Weights of a small GPT-style language model, trained from scratch on English Wikipedia: tied embeddings.
MLP neurons of a small language model. Each row is named by its layer, matrix (gate and up: input weights; down: output weights) and neuron, and shows model dimensions 96-223. Each number is 500 + 40 x the weight over its row's rms, rounded and kept within 0 to 999. Numbers have three digits each. A neuron's up and down rows have the sign that makes its largest values positive.
Before each neuron's rows, "fires after" lists the tokens most often just before its 100 highest values on Wikipedia text that the model never trained on. A number after a token or word is its count.

fires after: "\n" 41, " Cy" 6, "ri" 4, "ob" 4
L10.gate320:437480490455455593594537442443491561525481477494511496510479529540604495503472537490504472445484500513445560461465491513457505467494496513490526486510547521484499570489587538473471469466502504522441456502511510485578435511473464536481461495533549539584494559496526550468437517522509524560480489508572536498467538509437452432570502518557441521546539483491477476462534481462497414514518
L10.up320:489533470462478464451464525496399498521482385487467582493471429528530482490481518505540507551454537496542518488468484582528506502499516483443594463507484556507497549522530476531561506529497501513477508469484514534583577474514516512514570542498492463585451502435498494452538488562480620573490480464501490476490499532538536491527485502441466538587437499509472508548536530514498507549467
L10.down320:498513461487528546575452559525550520554459520482507449571522545562498491469440495469524478444488472451445502456448539525504546452485544490537560564506533525477423549467522527480509453452420465557537477453560549531472472421438519517436508608465514543522542567539475531455476490474418455478483483514525474494496540585524483445591507618495423537479533525471464499484476514534498540456522

fires after: "2" 12, "4" 12, "0" 11, "3" 9, "7" 7
L5.gate600:532473447373542509600540564487514483545430478470522454547468463511494528458552499462437474455522507531476489449498450539546537439453467480455475468610528583505581453517486560545521455455480562497400522541526570483557479449481549520457556535501462483558496535499439536457489547475482483516470566497518497512528544522495403508509470522466510497466464567503477515494502520523492566470486
L5.up600:535549539502416472530507533523521507439546542513426560501544516494526560501486519528506546460510499462546544497521478470476539507531491536495491528544486578488537496512506496458492517416522502503488524460470482506533444474495490571505523511478518463486475530467488507479495508484520507468575448541523484471395506555496472432522508447498523494471469532519500486488466535466553505566472
L5.down600:540443491502471500461528452497593564550473526398532482510516513453482508485480532512527570473584391488524493457456483536472509507527505427479439432492494563508448462492514518539507469509526518439512472453481457516497503450521489441524498514386429543454521459510453532522456516516583543455520515461496519413557481496534531444497568486480498532567443456456450510501516520470509502499499

fires after: " " 42, "0" 7, " B" 5, " T" 4, " E" 4
L5.gate546:571456495446472478483491452498499523496471480494442501519494605551553512539564420528534577440518514623524539542475478427560498486514496500501479591525558546519511480484559502497550488478538483484498502502501470460534518483438546482535545466547483487522473481476544472460518501512548544460540532435521543547471521478506558507570444613419573509503494534517532486484502511472477474531528
L5.up546:523474475496494497511512479550525495508488556475482506532462467584494519477512464441510487542398498457546561538583571504528456519474493477510495529488495508443507488479475485481469565548483523463535497444536514487502515465500417524478496512467453433513457518436459511521446418500534507486498556481496473523588503465486480557493509574543504489517481472483584510473457499496456415581513
L5.down546:499506476490501554503458415515498472494515437516547441523448668492534508542496501440410500491494511449497444552548479463537511525569441501533462488524507547519515507484474415420448485521514490482427499421484496457477517508552521524468539554542472495575518455574434531556480502492501469525485526530471521476418517462487535529496508567516557508543511536565555516508485524413509443516541

fires after: "\n" 100
L6.gate600:481480537396590509510462491468485448471509555508461438530480473510554516468519503503479470457419528526534446495503516424459572478566459474541494509485536516498487474482494568487522565539476496485448511379534454584445493531499410586497532430496555454533489478478449467550483583536489530481482435461488470507478492485472556507557560469485490533458516502479501492473496493537502464469605
L6.up600:520544537535474432497454432478475513488462515549500556475515431498548471474553493439508543475534482460549480532551473490543507470491530525457520430492486498489557451451490546447448506569506472498499525494450437478479441456558458459503412540537467511494471535531472526462544511462510545456473540463554505460441514495488487509471459516478490534445582506511448412496515570512466607420464
L6.down600:472471575423561528481474489501466498523499512525436500478527537539465458521471513443495519461479535494520466440497508513554440485487515477486465461476497542545491482478494429484521495551521526497505513477528518495495484575480498484491494458462444543428402469497475513506513575505446485487561474474605486517492494454499497526576554474530428522509498449467575529571465498497472559518473

fires after: "\n" 74, " Year" 5, ":" 5, " Season" 4
L6.gate39:445505461502506565497506572495466535552467455494594511656490462443476520434480539534524481513527540503473429483451473478524512561463494558503497543461559433547534500570493473525515488615498469454534457475464539476457504528457492510447543455475494418491479589527580531478502545540522497556507499446568453497486533492487497516506546512477511447469467462522441546465520576473512483517513
L6.up39:505528473533463546493541476461561491504468509531571466547409515522488436500418473536505487511460531484589510577438405451556513521554499469475565518490539564475502540532588550492485515490492464511589468471458582586554527521464533438509491486513487548455526535458568478476511474502536519534471483421533534528551509486429576565532467474483471407565481477475497534484566497501481512476507
L6.down39:570484481516495551509494562514547503446500530515498523588528420428569474545520508488483515568479516491475500459464528503505540535468538519478502467497483549467501457480509454457472550498494521510498431468467480622564497488545529466543526511447457493518450494436516518481499432465519564413457513524560537588472530539462505544475530476505529494460458473450408477434561498446568550477494

fires after: "\n" 50, "du" 4
L3.gate290:500533496431550550490584513457496497557443543525525536544469528549508501461476516427425511461545443471447532487430500525561603442459529539503579477485524493553459500530517527578430558479474528507498473507505514463541534495510505596511516530472510480471490500530455490440511527467500520473542493522455520476441601521509508504566545453487498513495493548525454516457482505481496491487502
L3.up290:513528464476433534443499452457490465471470549552468477502425533453555441521478488404596510559469525458505487474510577510578523491512485454511513509543441513529478484428516495492441452464485494484516510497455528536548589497476473455501502494515509526485526511426480465555493453470553489449459503524439465518532455515532537485581439536480497577599485525528451443486548534434526492466505
L3.down290:431529450547484510512539472467475623435451503530433471566518478501484449512455537485514459547451483529494507495561436468496554525509548525497559507537512537467535468459521491469435560498511467465472516517427482555515477487507516501506523483544487590476463452535560574447528492482488487476519495427499440508482519571464540478596577462469559461491470511489464563477506482585481519498488

fires after: "'" 25, ")," 13, "Croatia" 8, " the" 7, " (" 4, " Romania" 4
L4.gate446:513536503488506474475521427518478494486492433463490525447454541517473475541513527552567477463496510518486514551501469446530440532496505556403424461390472453488468514443480436485480487510427437475458534546474512537513432518418435530490463525541524536528528552475378455426458503484500512502442503562496473445527469446454453601474528476478485481528504476455487456436515529458503466475514
L4.up446:499463534479516511467461420478510497496515479457441514452479460454550429469520544462475525531472501477510521449539501471556480544514507504430481489554462544531490429537501547539470563488489474481432452541505497500509460563525503560459450496498497545486513532518395523549556482518537512520455557550529545598514456458493525541530536483489420547478478415493513417538477567513511421493486
L4.down446:487573536477605479439499481485488544489442392488495534524442511515492546569537530490538422473459472545476552576466519469482414513508448529481550462431475493528497512493481465450517540504508487419534502411510452544486546496511471522479553503530472530490519496497460504552495470510478482540456446527438457432544479482506497551466512373461427500496512510476521489494491496436525550468471

fires after: "2" 53, "3" 9, "." 9, "4" 6, "0" 5, "1" 5
L2.gate131:554466498409505549504536519518532443464504588431516536479488589535474546490540492553535439519520538499561473515464425513450505507506531515459491563460483536475546552523521537571419527454514437528486459451534500492535509466481550638539509542496487548443542462533577557516495454435521510518513501522541471520429555517525499557534535506468495590461480459480509480495500474511567523493554
L2.up131:541498540538496517471483490505531498536470500509441465431552531422448470508464443517519569416533568542582476526503467495448514527445534426484494504488468470491508597522413540535478486489584470493531481501469506567535484472466490464566475490513527471548491449461452526453505480479590540454539420487504520535554517500503547529574496537501488500447512489499490475490511502483505447577517
L2.down131:539473462457465494498418594484581533530522486540556526492484493489424464463579476539531534518505447512467496478483518512458524459461530457512534533451472470440481447497506463499467595538542519546535479459484437494448481553537379506522437494475522565512478503514503510510591569468484555562540561511513509456493500475515545484570522447446465498516443518502520494501534452517507419577484

fires after: " |" 52, " " 8, "2" 7, "(" 4, "-" 4
L10.gate55:526586486476519523594552448603480494438520498512483475506472527516464521552532519459473452496500476507447406500521493520486487484499499476479453438428552537495526535536468550469544540437531473326518502520523502438591466467487481468493506511503513523490488540538488496505463569457531502480552483526465540588529493553470538544460541438555478490452513464514553490507519484432469509429491
L10.up55:468456461511477477512504502517412466569493512468482473502468521484446508555455522502441496477511534483546496451521554482483445512547537486451488498503402502544466533510492463472489493511493507510490542504478475530460463502616532563581548506528514504517513387516496583492579423493479503504511593511560499495551520507497517503593470524509503527527522503479526493532485504583489558521515
L10.down55:528472533480505512452452577512494490533512455493502521521510460479536546494526457494491519478485567537502447451567428562504498491470526460524540572478493544487517507492464442485486477553504432545536550471572498511532578460537561502540481483522524496443532514480519515475477529525509555526439451542445502445538469532483535511488472641434435466529481585496518459503486454579547585544445

fires after: "\n" 100
L4.gate282:474520499457437478515532529486462487476555502534484490562475457521463514506489440496479499462507474410448472493479524421519523512492516523508544462447487434453463473465468519451461543573544568501541513472532541537477513494474454548561617502558506467449474552494485514511471513502533603514508508553549488485547507591507462482458530440470441553480506507572391527556518521605487496515564
L4.up282:469512546479545514509436505475486489503529456512519414560484468454527531538540533503499530525507564507460471479490460506532389428488511557483514512466569464479428504564517533417545529541456506487561479473482464461542453433551461473498549475526495456513506475527519452516518495476427449508456492572523483498441506610492509544520488506476474522457476507528535435508564548498468547511522
L4.down282:503483504467487507436491530550580469456431504527505443517473542502533511445528491461470494485523544508414472470467474529485468509500525539503541470509485450530533512428502464513517478570498519580472466425623494467518504476460444582541508495552472468420540450438406483465519506496457548533501455491500494539467507467465496522531547512409491541486403516492470572498459518512508520481473

fires after: "\n" 77, "lu" 9, " Em" 4
L4.gate364:564485464554554495453416555492564454483454513538464472578501495521511548512429563480543560456471504499463498512575465468535535417499535556484484510458472501468484453530524494458524459569544415539539489472531544517526561481514504496512545526486467457505482549537536561549467549457531519531478510521544490506468430516453542575538550513557511515603517556475505497500508547498477574501540
L4.up364:519491438549533492486518546515488530501452518502486473570398509494457463465493562449529496468457493521456570445566573481496567503488538503499461565554546497523555531444553518503507501540478456523513521511544547473424521489545504450471398492537479524508497506512530465461441470495468459494549459509425562490504471497535438499513541461509447510521492533415491429541566521549444558503456
L4.down364:507465475475442451512580602458504462549425556509492498473488483459511547445482558560485546544473464547474484449581492441496504446481492559506487522510477476483476520522609494498422506504491508517573483520503552526495521509503482538486542539519445546535515436509527603515466503502577515522516495455468460473474448572450531551531508554509462464569526508494487496498486719533521450473524

fires after: " |" 20, "." 17, "|" 14, " the" 9, ")." 4, ")," 4
L3.gate639:524515503507440528489534487517476526469446460486469487572495537597543536557536546572591497459516530528555536467469500533474483513544503514521542489510538429486516548553527486519487490523439463528501419585529503499507504530509451496490437496477521471464497503478477543418496480470435518483484401484451542476519501507469471496549475493511532471473483478484567522488521485525534488589518
L3.up639:501517527487583498520475456513485476461511469510456480523479561506476475482461529440466545481482445463518504455490480542441575499625535496548512484502518438555469526483551462452415589532496496450394533509511495548444452529508446515548447505517488497569519477482515436598490486459475480479465501501439487537498574507474529541527568485561462475493477498508505377543485463512502516448501
L3.down639:477454460516472475526516494516470561490510504536455481573559501555519497584441535477632480500490472492569507506471546508484546466596500473460523433503464497480535539497483512508452498504486628525457463444509487519457477534518534538479503499410487476518524486509493550490419485491459548492506489514499483460548512516446499493533519552466519506556427461475592472596461506475510516478488

fires after: "\n" 31, "-" 29, "ed" 15, " •" 6
L4.gate162:491524511558469458546464476449566483439456459488532513385434500441563472567499561526482456477513472501518513521501496563456506463533517459426582471541457525524544490513458479432463520469516469416482506548524536477460484473582524526493483611524490477493423451524495505479537472444499561440511511458498464539521487525458551531534491470539429545491488538565386454563573468479522506598592
L4.up162:490460498560465520526473520587543495510523488538413492467500567490482528508564518474559501535501550508542457431507507455538505455526537492432569505495502443487549546488468461493508506456489475551465460541518513519467438534526460499430523512537503524505453465474427455502557536424422514515550527483529552551495516520437544539475489530501447513469498455514523473510579447493488532515501
L4.down162:501510524583485478438522480544514469562498492489468499400477538517538535449468478463497500609456491495548453436466557570487505515500540553481542572439483508531533489520477409580510437479493596504516521475514465535548541558553494497477484517479398532534515490489487494546567515502463544526480496514449465567500478457527500485464459460502513500417512458557497499528447524527475576529454

fires after: "6" 13, "4" 13, "9" 10, "5" 9, "8" 8, "2" 7
L5.gate425:508443491492460540493496501522481491509524506483532426474481527539518496526617573554467540551493477521475490568489506513513477459576480521509430557476527501422485430487475504517461482431539538455447469560424476476508537450521497497516521580472524481438514521524458494532527535521517572507520541524473450493444432487470541466501467499501435493553494591542502529471557574526435474425410
L5.up425:446513527513528493507579529558477526449522435500517536446455480550501513552513523467462550488449568442509495418594549563464562499536479459525441509508523493553462490546569578523525503495493484440437486535514482452501553449517550519481494523495421566470491494496519478520524457502477482513467450482540509581494581468494562514470567465576568464511598453460450537498414553458514484561452
L5.down425:542501517535482543575532509501518546483513526482484326512512572562485493565512468566467509521575547516466473538485550407584512473506518589554506509509515470475537481531451538482459499529488408496491416490469560512517502484489475530484495532509574530481481509518524525498494502477430475471478479513443518476469500532474463452486450375518488528493525552555474484517468496579538459531449

fires after: "\n" 99
L3.gate334:507500479584591517518504462511418485476600520557539456509535531481510481537510509567443555456542535459506534447542426525495490526556543547448501494513499511502476450476495560425509549511509505522515518489505460518480461478569497558547601461483504431533508494447552552525519503449583549521461503507471520499482466457502536552524503498440459503515500515525502520451476555535469484449472
L3.up334:536470489477471475505493509465435538506543546530476572471466560513514573544508540481550539470478561446518479496487563507515507520548472562515453569466525471479472504548482546452559465497486478540538518438495522452421538583460535467501492479566543492541460513533488431522464483532549473516453565556514544504504507567531508559523462515520422453490525513456509504469491543457483509491486
L3.down334:516438520474537451456582532488519512433527583507468466420510435503537453489582517413553522517509560499455498517519454545483511520496536512539458511499518509457542521498523486426494434549493455494534502452490541478580564463458458530576538521517536460510493529509520503502543513481458476487530507532433419487522535464503538494500479533481462502417473526486499475481494463447496503530438

fires after: " |" 92, "|---|---|" 5
L13.gate250:553485489501528469482563499473455514480536453505473516426502502481471465488449494509388464544514510437485470578520496501466523457509587484535519486502507435439517461424488461443464520521501484484421534430520493482505442476508477440535547537513465554478504481567535544425477511558491497550515536542471463537542519492481520574503492490503496541439386535482529488505544529455581471463475
L13.up250:374472485486469494471529471593474529511484495554569473548536439445569487585533516483460492541577499511507524486495535523561452513463526436460504560470441528453518523496498496478503466496431388516453532448477532539488492463531523479538595509520520490486490501508467532445427481543461449466448537510485552548495554444492474479560534522527435588453477482478435498427477593510474489565519
L13.down250:479491568602569431499505529447459468455589577478445502441493532515535493395469533474492485513528480531469427509508549473508456523537559528550566486485551450485518455497527496499477473464438427461538547479495547449488471547439497546444498504470456554427489475542552545477446481484496533558542501530487503438577499471559460541445474489505550444503500511496505515447479501505542498421485

fires after: "0" 97
L2.gate408:475408482490529517547441535505512493468568510539482490585516506469580517488526538481572523545473472499497525530559530447467493483565493476584521429540470514520489527469448635498480465553510463539477549388498453430449511496483451453495445480501526560534514459512474529602498535538517479474485425495425487467399517472519516413433565483512498461443579527517464470515448523463508507505494
L2.up408:482481531443474437466508496541494544468475516542519436554420517464542498518521559472534549573509463520490532444500526532550546475486497475536443560497472435542451496490521566524571524455497477495463477432527458489471405400507528557466503529511552524435457469536524527485491484571459502445483529515547531470485476543489508477488561525546510545551485527501537498491452514465438494489482
L2.down408:552432534483507492558558549520486486474468475513541462485430506563468475490453490402492468475513459491522503470531550540531522464441526472512495480559488497499475500480509493471515544438420516439500450469568523500518512460545528484497454582480454515436473504507457481511575511475513466513469490533499491461522479546456552451483513469490530494546478511503491480500445484537515530566523

fires after: "1" 19, "2" 13, "0" 10, "3" 9, "4" 8
L5.gate394:526474512398454505487446492505486503553493438408492422497455555566480538516505494461518501533483537530475426511422528545482471577506477465497428484491536433471506501485548468520563587496553455474518519484498552514530506451444446556500520457483523462432480548501523516523474492393487466548505532532578434458469480521493521484516443616523490455569565510469520477518577471538477496519537
L5.up394:511510549551495495472454549515484487483521543450563421468507452504469483484504487551519564470501574537554521478500494493480431545512468476493460524540492552488552477577484533503487496552452438513488457530487537466563474440551511523453497537513494478497447463494515468493445468588558490584537455503511486501494525467536533372453561491525517478582496541520464508590512529510504534466469
L5.down394:407490515479500556521402498468523489539509490426475410542493568539551501560487504418471521540527548488551476470512452549530491503475475486563523520549500487525493532522519549504507462517465473426509498505448421507503476441538486484481491526592515448456524515450497485482462518537448440505580509490521518509535497468507510503484522525543521456538534530496504488518539488595497569499507

fires after: "\n" 63, "s" 7, " S" 6, " L" 6, "st" 5, "sp" 4
L5.gate326:534556478543440463524566472541533474505507419483485442534482473439465455505546546532485452488521535512530464411490459556524498471530499484544453480449513463519507496541501517496502462490484532563436475505483512540531557464591473497449442533503463479500501559494560565578486565453523471499513538520482554458457549479475529462481609505525495446495445469444527533456494441511473571504516
L5.up326:491494494491521499556498443461449506563431475491529484465476492501463527500510458520527515486443474508512489523493538532501588476547474530485490543488509502535446495498498574549544436518486555480532487461572436468575477468527543541487499490497458498500570500497527484473450495504473494514495445497500505496476519488490484501455523547464523545562528512532588481560540467467509444497457
L5.down326:551523430498476493559547513454448549505447472538471575501499485484536458510468494534542487440513521533537455522553504553498478479499508509549490599428474483506519553521594518454499486454456412512547487426463564476479515393452506496491522523474474460523533496486527574543438452562520410522459505540483415516534527509480482517499504514494474484485508509498518518548484451544481550553531

fires after: "\n" 24, "-" 15, " (" 14, "===" 10, " \"" 10
L4.gate170:478464471493477587501521487485524559534513462360537505442487526485504505493523490545433499541491546578528495567587521530424532473545458526464534532548505497516554432515563509513404413530495529477525440484544467528431485479505515478456570565476498495423489533466458481499461433506444497503455487463567504493540437537545516491541498470592474475428474436496520465520525492583518527487543
L4.up170:511534471429478507605490468526571503603499523531517536433515543465549399494554456456491518454564526494555499469587512533563539491569503539486570469461476451456469466473440469490405440549545503461542449503525491539503474516553534475408455465462563567454474504491502495497484488454506520448548534494493490522489497512498481508430435501531510472563453517542458429495518502536493490481469
L4.down170:510532510500425508534463479531445585553530561544466507489454556468469470490439538534546486510428554500540441497545517508461521493486523514475567465536419436495447490518416427536446476508437483488490469515482499534506515476510420482489548422480445459505496521453488479491505510578536518501468502473499510483450477513501492517452528521525449439532386472485512470464559481504527440551563

fires after: "\n" 88, " |" 4
L4.gate654:563489431475460482457502497497492509476608585491478499486571458540497501483439557429435541536489536481509465500518518565479510479514491483506519458471468475448540481492486481485559441543559469479484547440479494529418514547562483480496526531523475442535567494463475458462471597490538524527459532461492479466454522452557432576489531477474500519465488528475512458451511517468415486471542
L4.up654:493431546471517577488504480474536528437564547521542495488514473448598469463514499478467526538513575497564477541509502511551393471462531508531486456435467475492514468446514546547531445531453564514476457468492524479491445561561519500535498534509542555471508482489490488472434500527509553458429535474535524468456504578523484438444515443384537480445523455496479482499500456464465507574595
L4.down654:460540531432462482423483485543523539495482502491409508455444478541493456526502520492508562573471495407466456518544504502548508536472497420492482538499556492510509457431473515482543490563510486448499464460456521494454509595526431484541517546513513488520532524502442496505475541519408469502531461501571533423486513465526485533556562496520494518477482526442512486441549494569481452526481

fires after: " " 42, "." 9, " (" 8, "-" 6, "–" 5
L4.gate232:456567480473507527484563533535509435490567514484464555448487507444464457493528438491547457472481479550482505522534486532554510486454452496496524482504474456507460381450460563578487536471499478482537500508547610483542504470475503503470480522434506452498505478546497473565477477469480527499462539451544496607577532483522493513546472498534560436477514493468505446441515460443548466435578
L4.up232:464535523417489481538482604556447528511519531488492440543449480484590530465501478568441471524534399477494441420559508525501511523547607477461564524446491443473553546543523479548477456508461494539454536454528531464498466450482532531460468493459566486493505530493466528542514484502503505452475544465447461467468519505466464535565443496525566427479591533534489480446506519527395533492491
L4.down232:487550555468451582497441525544480479428437497514498460504547500529539541540456599503539524483458474551495509520532545526586496471501538512475559421439440462482469502466475471491443487509515371502539499536538465513524512532466464513493507471526509484430503470434504521525533491530561505542509472511509515489551500559425523521558495413460505509527463531471483473529449465481507463466533

fires after: "1" 15, "0" 13, "8" 11, "7" 8, "9" 6, " de" 5
L13.gate332:437441509450464522579484502524496533583454521525521501507523498477591420477444586501442465498505533485481465506536505524560532521515518501480558539505544494481491497566469594430554498490519499514463529528504537430541501474503522535573518539498519532512501462471482564483497519581521527490528456462507478493495515431491507481499549525443543492497529543479473575567516507502514444466511
L13.up332:499460459465556511550559506567585544502516534534503565498438539463521518483476375458502514534518610428525488485533464530524569424429531544510443521516513482516455556541447613458479486472499459453442467483530548525471457458460542481596547454505509525500547494478467559608481502494577562413522477500510497477418577483505518487460528472433496534489539442465496501515488501531463523506535
L13.down332:474538521454498512539514563533448551500590493484438468533491511478497522496425517447505515471515503465505415510532576505429524518527464561473526512487493625507424527468520467464502542525515544450467520477515471426481457459487494467513526485472548573512466513548552493496473549502474499488528580484488480546530518467485520537470549431522538545533445548445488522492425491505457528554556

fires after: "1" 26, "9" 24, "0" 10, "–" 10
L2.gate656:457371451484564497463516549560557496512485573506513518533475503438463497454539432490479522469536522480533486419492498470483515422546484529526541524567485501501536505530477527481396527534538485496493481463516516511543443484412504465559479552519530521436530576536473548492466518440486490562480476540425507539447482515485450452521542514553491519511507466545449497459394531516505513468516
L2.up656:499532494504494470449499571445544446531465519466439549506476456387454487559437470529519506494517549381475555489502510497470574459452511479404419488492507497522485551532516472522398504418564497494403460531523556469587491452511544556493505535478484550500527547475513451499467502533474523524617518547521571485509531518568442519503528477555420549518533493554499524492477474495443527515545
L2.down656:517558510418505490532475524504435443524466470464493502528519479434469515524432437448451534478456502476481507511501492536480504525556553488474409525457463470473497492482523554521526532480571479416490477462518528484420537515523465472460490499447520488510488500442510486523514445561468487488522498640498468472522480507582480557471495520525468448525436483461499484544457522440488510487521

fires after: "2" 50, "9" 23, "1" 21
L3.gate491:512507556447542507457536487501506498494489557521489532508495395507516485528557553485529458442567573518394539489573485491551586478479524508493509557505505450501546509519471486455400496479512594392475535461514522489455493539455462512495443556487487437573494531478495501532475456539543506498480446547431560492472564470482495551549506542554526567472499530500511628432434502532458526522516
L3.up491:593389536435488500509484496493504520516476539459474466501488532520457522543408498475502497534561564449513501537458520490521488539482513546497448502466447504424472439438509475537490498547512530450414569492525506474529502543531506432502554508540501547461509463475454507489472483509450459509559518442531561492451555546579465517518475500512469527454560421538578453435448529513457451553479
L3.down491:492520462459522482474584505476508544561480499518472451505488455494460449498523549422588475497456524482530470502519514457436525468561482441537523398472508478434516510484419488439467472471480576494483506473507569533480508445527456464503535529502423497593506568463500428439451492506440518498437442462521577522548508505496516488542455441546523446470497494483528514478546451521528532542562

fires after: " " 52, "1" 10, "." 6, "\n" 4
L12.gate625:481490495475521453560462502505430419542496450476547457561558483510529538452429477452550512466630559581472500532451558466476515455524487519524495545573551435509480505523498536466495519554569530436493524375504488473511492446520530502488538610481465488522500489491475454455489461491579515469470498468532514506522498553483561504517487471566497495473448497497520561464466462539485591511509
L12.up625:467421492454513576499493520538501452504458428452471410459563538503513522442490409448471511451495546434521475455462548493507435492562502543482500459531541464531460480533502523496486499476493538449479433491489582408514518470535549539474520596484569477428508490512428426487432465494525523447504562501495555459524471458531408462492481472484520614475499473448450496519427450571516463565518
L12.down625:479566600550543477483543466507566541522521491503439555568531585541532528528470485474548497497544443434484515506497500512478460493478511457427495499417507526499466520414493534439493486479482465450514496499481441460404481541427419557452444524400523503479497508519544571543479546527495455455491518513480476485441430454540496493452490465541499477533543540545392513474510498440529559518523

fires after: " |" 36, ";" 11, " " 7, " =" 5, "." 4, "0" 4
L13.gate519:510578525461512525495472543495439465456493495512491512505530532498577488457455569466498524476533498494468467561424547488495571455484501519455483508553466521535463523462540515476545515518532522538493489447565427503431522450431440479482465448464518571492499488510466419494445450511472451493474439498518429422476525482498494454581457519577504410475546506493472516591460551519545583482510
L13.up519:483471482559501462509524510481566473521437494409566489493498432418459514485441480505527590484525432564458460438524518529508462558448524474525482534575510495490552514486447473468451472504499458511540509482472505517470516434402579524482498512498421459535418466530514534515471487465432527507571504521543469504502522473522437540514459506486519476471449502395471493536516478555534453556458
L13.down519:422510518429535589486534467567499490546419496560448522476516518511525478521488569461479521432461481508561558523543564508530508459487481474493531474479480492535455480447469555473487513507510468520580499434507508516560504529526476528495504443486546485523506540442537492531517463469490447445458461505535522469459527474472496429498521476419574487510572521549494525526478532414509552513542

fires after: "." 27, "-" 14, "(" 7, " " 6, " (" 6, " B" 4
L10.gate3:488532484516510523479434491492491486448394524486525415492490498442456494425534498550456516507533546542493495463504545563496523489524514507458470485530544532560536461532509515492520541616560565488503540455529471385502564538476487529579495559451569524526519458491585524502509493485516480513530502468540465534433484552494488518517469574577625587480488519520521507483448503510549423464442
L10.up3:539445488570417481514506490446442427516506586476506578492482448516538473470513456474529456514463538419529474515501446529511561520541539483548577478566485449491499516534502474541514531522510487504521556471515521465474457428505508529480572586477485528458505518507488507510434474534542583473502525428473454428478510524528467488520496526465409514538476442479474517498457535623518473586451
L10.down3:507473526501460523486469476536443483448488585553525383489533491457500524578508456517531487444446477528529504560487558557426488549473504432572534501533490467503511538522453480503471501507472607452487539469487493452454496472563433511521492459436471445533481490464500503553506577460538527499504499485521510530406522507530551515500495542513454551544467443448541595484472467534561520517497

fires after: "\n" 48, "|" 7, " for" 6, "," 4
L3.gate528:512491501529605451504507496485458513533513414565578475522471525495479555498481513515517481492509495495514472423567551484591517504531510519508487512485530492451436479548551533582432495547484412410455448463545501483526440562480486551495472469546509584523529478477458456531497512482470494482463486413560553539492433500507459564457419521446473508539565436440570505494509511536483538437499
L3.up528:528552460594525355537568491505538545499420449518541520502450513564478503515466536485477578493485491482487477451520536459514484512588547494499484532443490465526501454563567443504470465541432473475525482572526603431463490566480516472461484441511573549426493503499474515537513550493544496463473528450525481532400505511509506572483447502500461462493544406486474506541496464485520478495519
L3.down528:495478482526566472537518458473495535522452500532472471464476525477539519450436553522492535476491473465460485372497543487488509489511548488499434505463472465491481503518471509500434500559455612424562467561508506443524542530541421531438526501465543569495508474512443488466514598444508514484429507509498399521465457508464525550431485528495450457520575441511501482445541545483497513504454

fires after: "2" 76
L2.gate62:530502469506454484479497513514521484540421519468498456543439495462482475459608502541532549452438565523478528484547528522510432431516547484557406546522563479559513479477555527507501521477500557493494490534502507498480517550496526470497478501539490512444495502463573460491480547504466505463442539506566467547467423457470484556494406523436487555548462469422464555535510413382446521491473
L2.up62:492499438543401538514494394420514507493485523487479467438536527494520472569470602466560558522478510514521532485463602410522522438560560525478509565519431544502454499497593533494430511519472561555485431516449388512487520510489493591485450487519552476466505488532431458520561517420486504490495509533471518542467484568505473514517496543511560477490474521483529499558511504544508529492482
L2.down62:499495463512456498503579499537516527513506527521509439490506496540485496398495583514592535566493485505531540481486490452512514506555534582459472464563545519566423505537431431560506560554535453444543472493509429507517492471499468512449484494516462490463539504517461501506566486511493431465457486517523601494491513502511541509414530424526482504521561475540552544556555472526599541497524

fires after: "\n" 94
L4.gate96:535512517518558517506522569519485434486450479567555471507527445463462583498541491466484552497520512513463503509590520516552517422490484559533447485566498475509582435473514442548446395507465444464517514488489481519449477587449529506532435524564460513533490533493440451465539527484456577488531564411529521538484532505462468451431490518513466520573471494446482538531531497518588581578561
L4.up96:493452527488548519435530544446427538520484465471535504526497513465491464388503480540605492499463515498502500421575542442551511481547504465500393526521554490493484484524542458525445470490535507447508447469599532499476489527480537464490486466569459563523473511500461518492452583478515562556541574496494537577471483544496519486496523548502409498500522460503534507456457556503465547546537
L4.down96:463390524454517490484563564492480445482496496523522506476513437441530453474493485549565481481476500548455549474547480507549521442508462550514409556482597474460480449483577453518454511481532533523468491427457461501475488512492481441436444510512465555498432541497465556515510518491483544527503540458530505491452478549461521610533488550522429485510513516488527513446458536509466555510496

fires after: "0" 77, "–" 15, "2" 7
L3.gate615:534492504469479479519443518494605560503492492474543533539517562553547462498507553486529498499493517443470539547500594532463456492479540484576468517546486561465539491489524510503515453471434523498535438480480477534488498476550525453463487533481503548400484552504481633524489503483527486480506514524489514510496396508445488492475445474527585555478566495565530485532482544468505444483577
L3.up615:534475464507494514566519454460525528549507465472540500562457492472482435490598487574546495462424452538551551543454487482476457484477520401532524542489442529533470465472477503492472506478511429497529482410484509434546450513612495484540480435432502517470534461538502479423497494590443467454516532453492458512522475474512482581495562545523531514507514515493541583531437454515484486535514
L3.down615:529469458507561485478561527414545508582496527478500503533520485545480505481418456566450501504459533486461563480509487520445488505476454510559519439520554594526479545516540477523508534433521581518534505429614487498483530482492473584504521517498464574488487455481517533441508488527515422451506520522551566525442500457479525506565510471495489554522537588531500519529526461520529511485496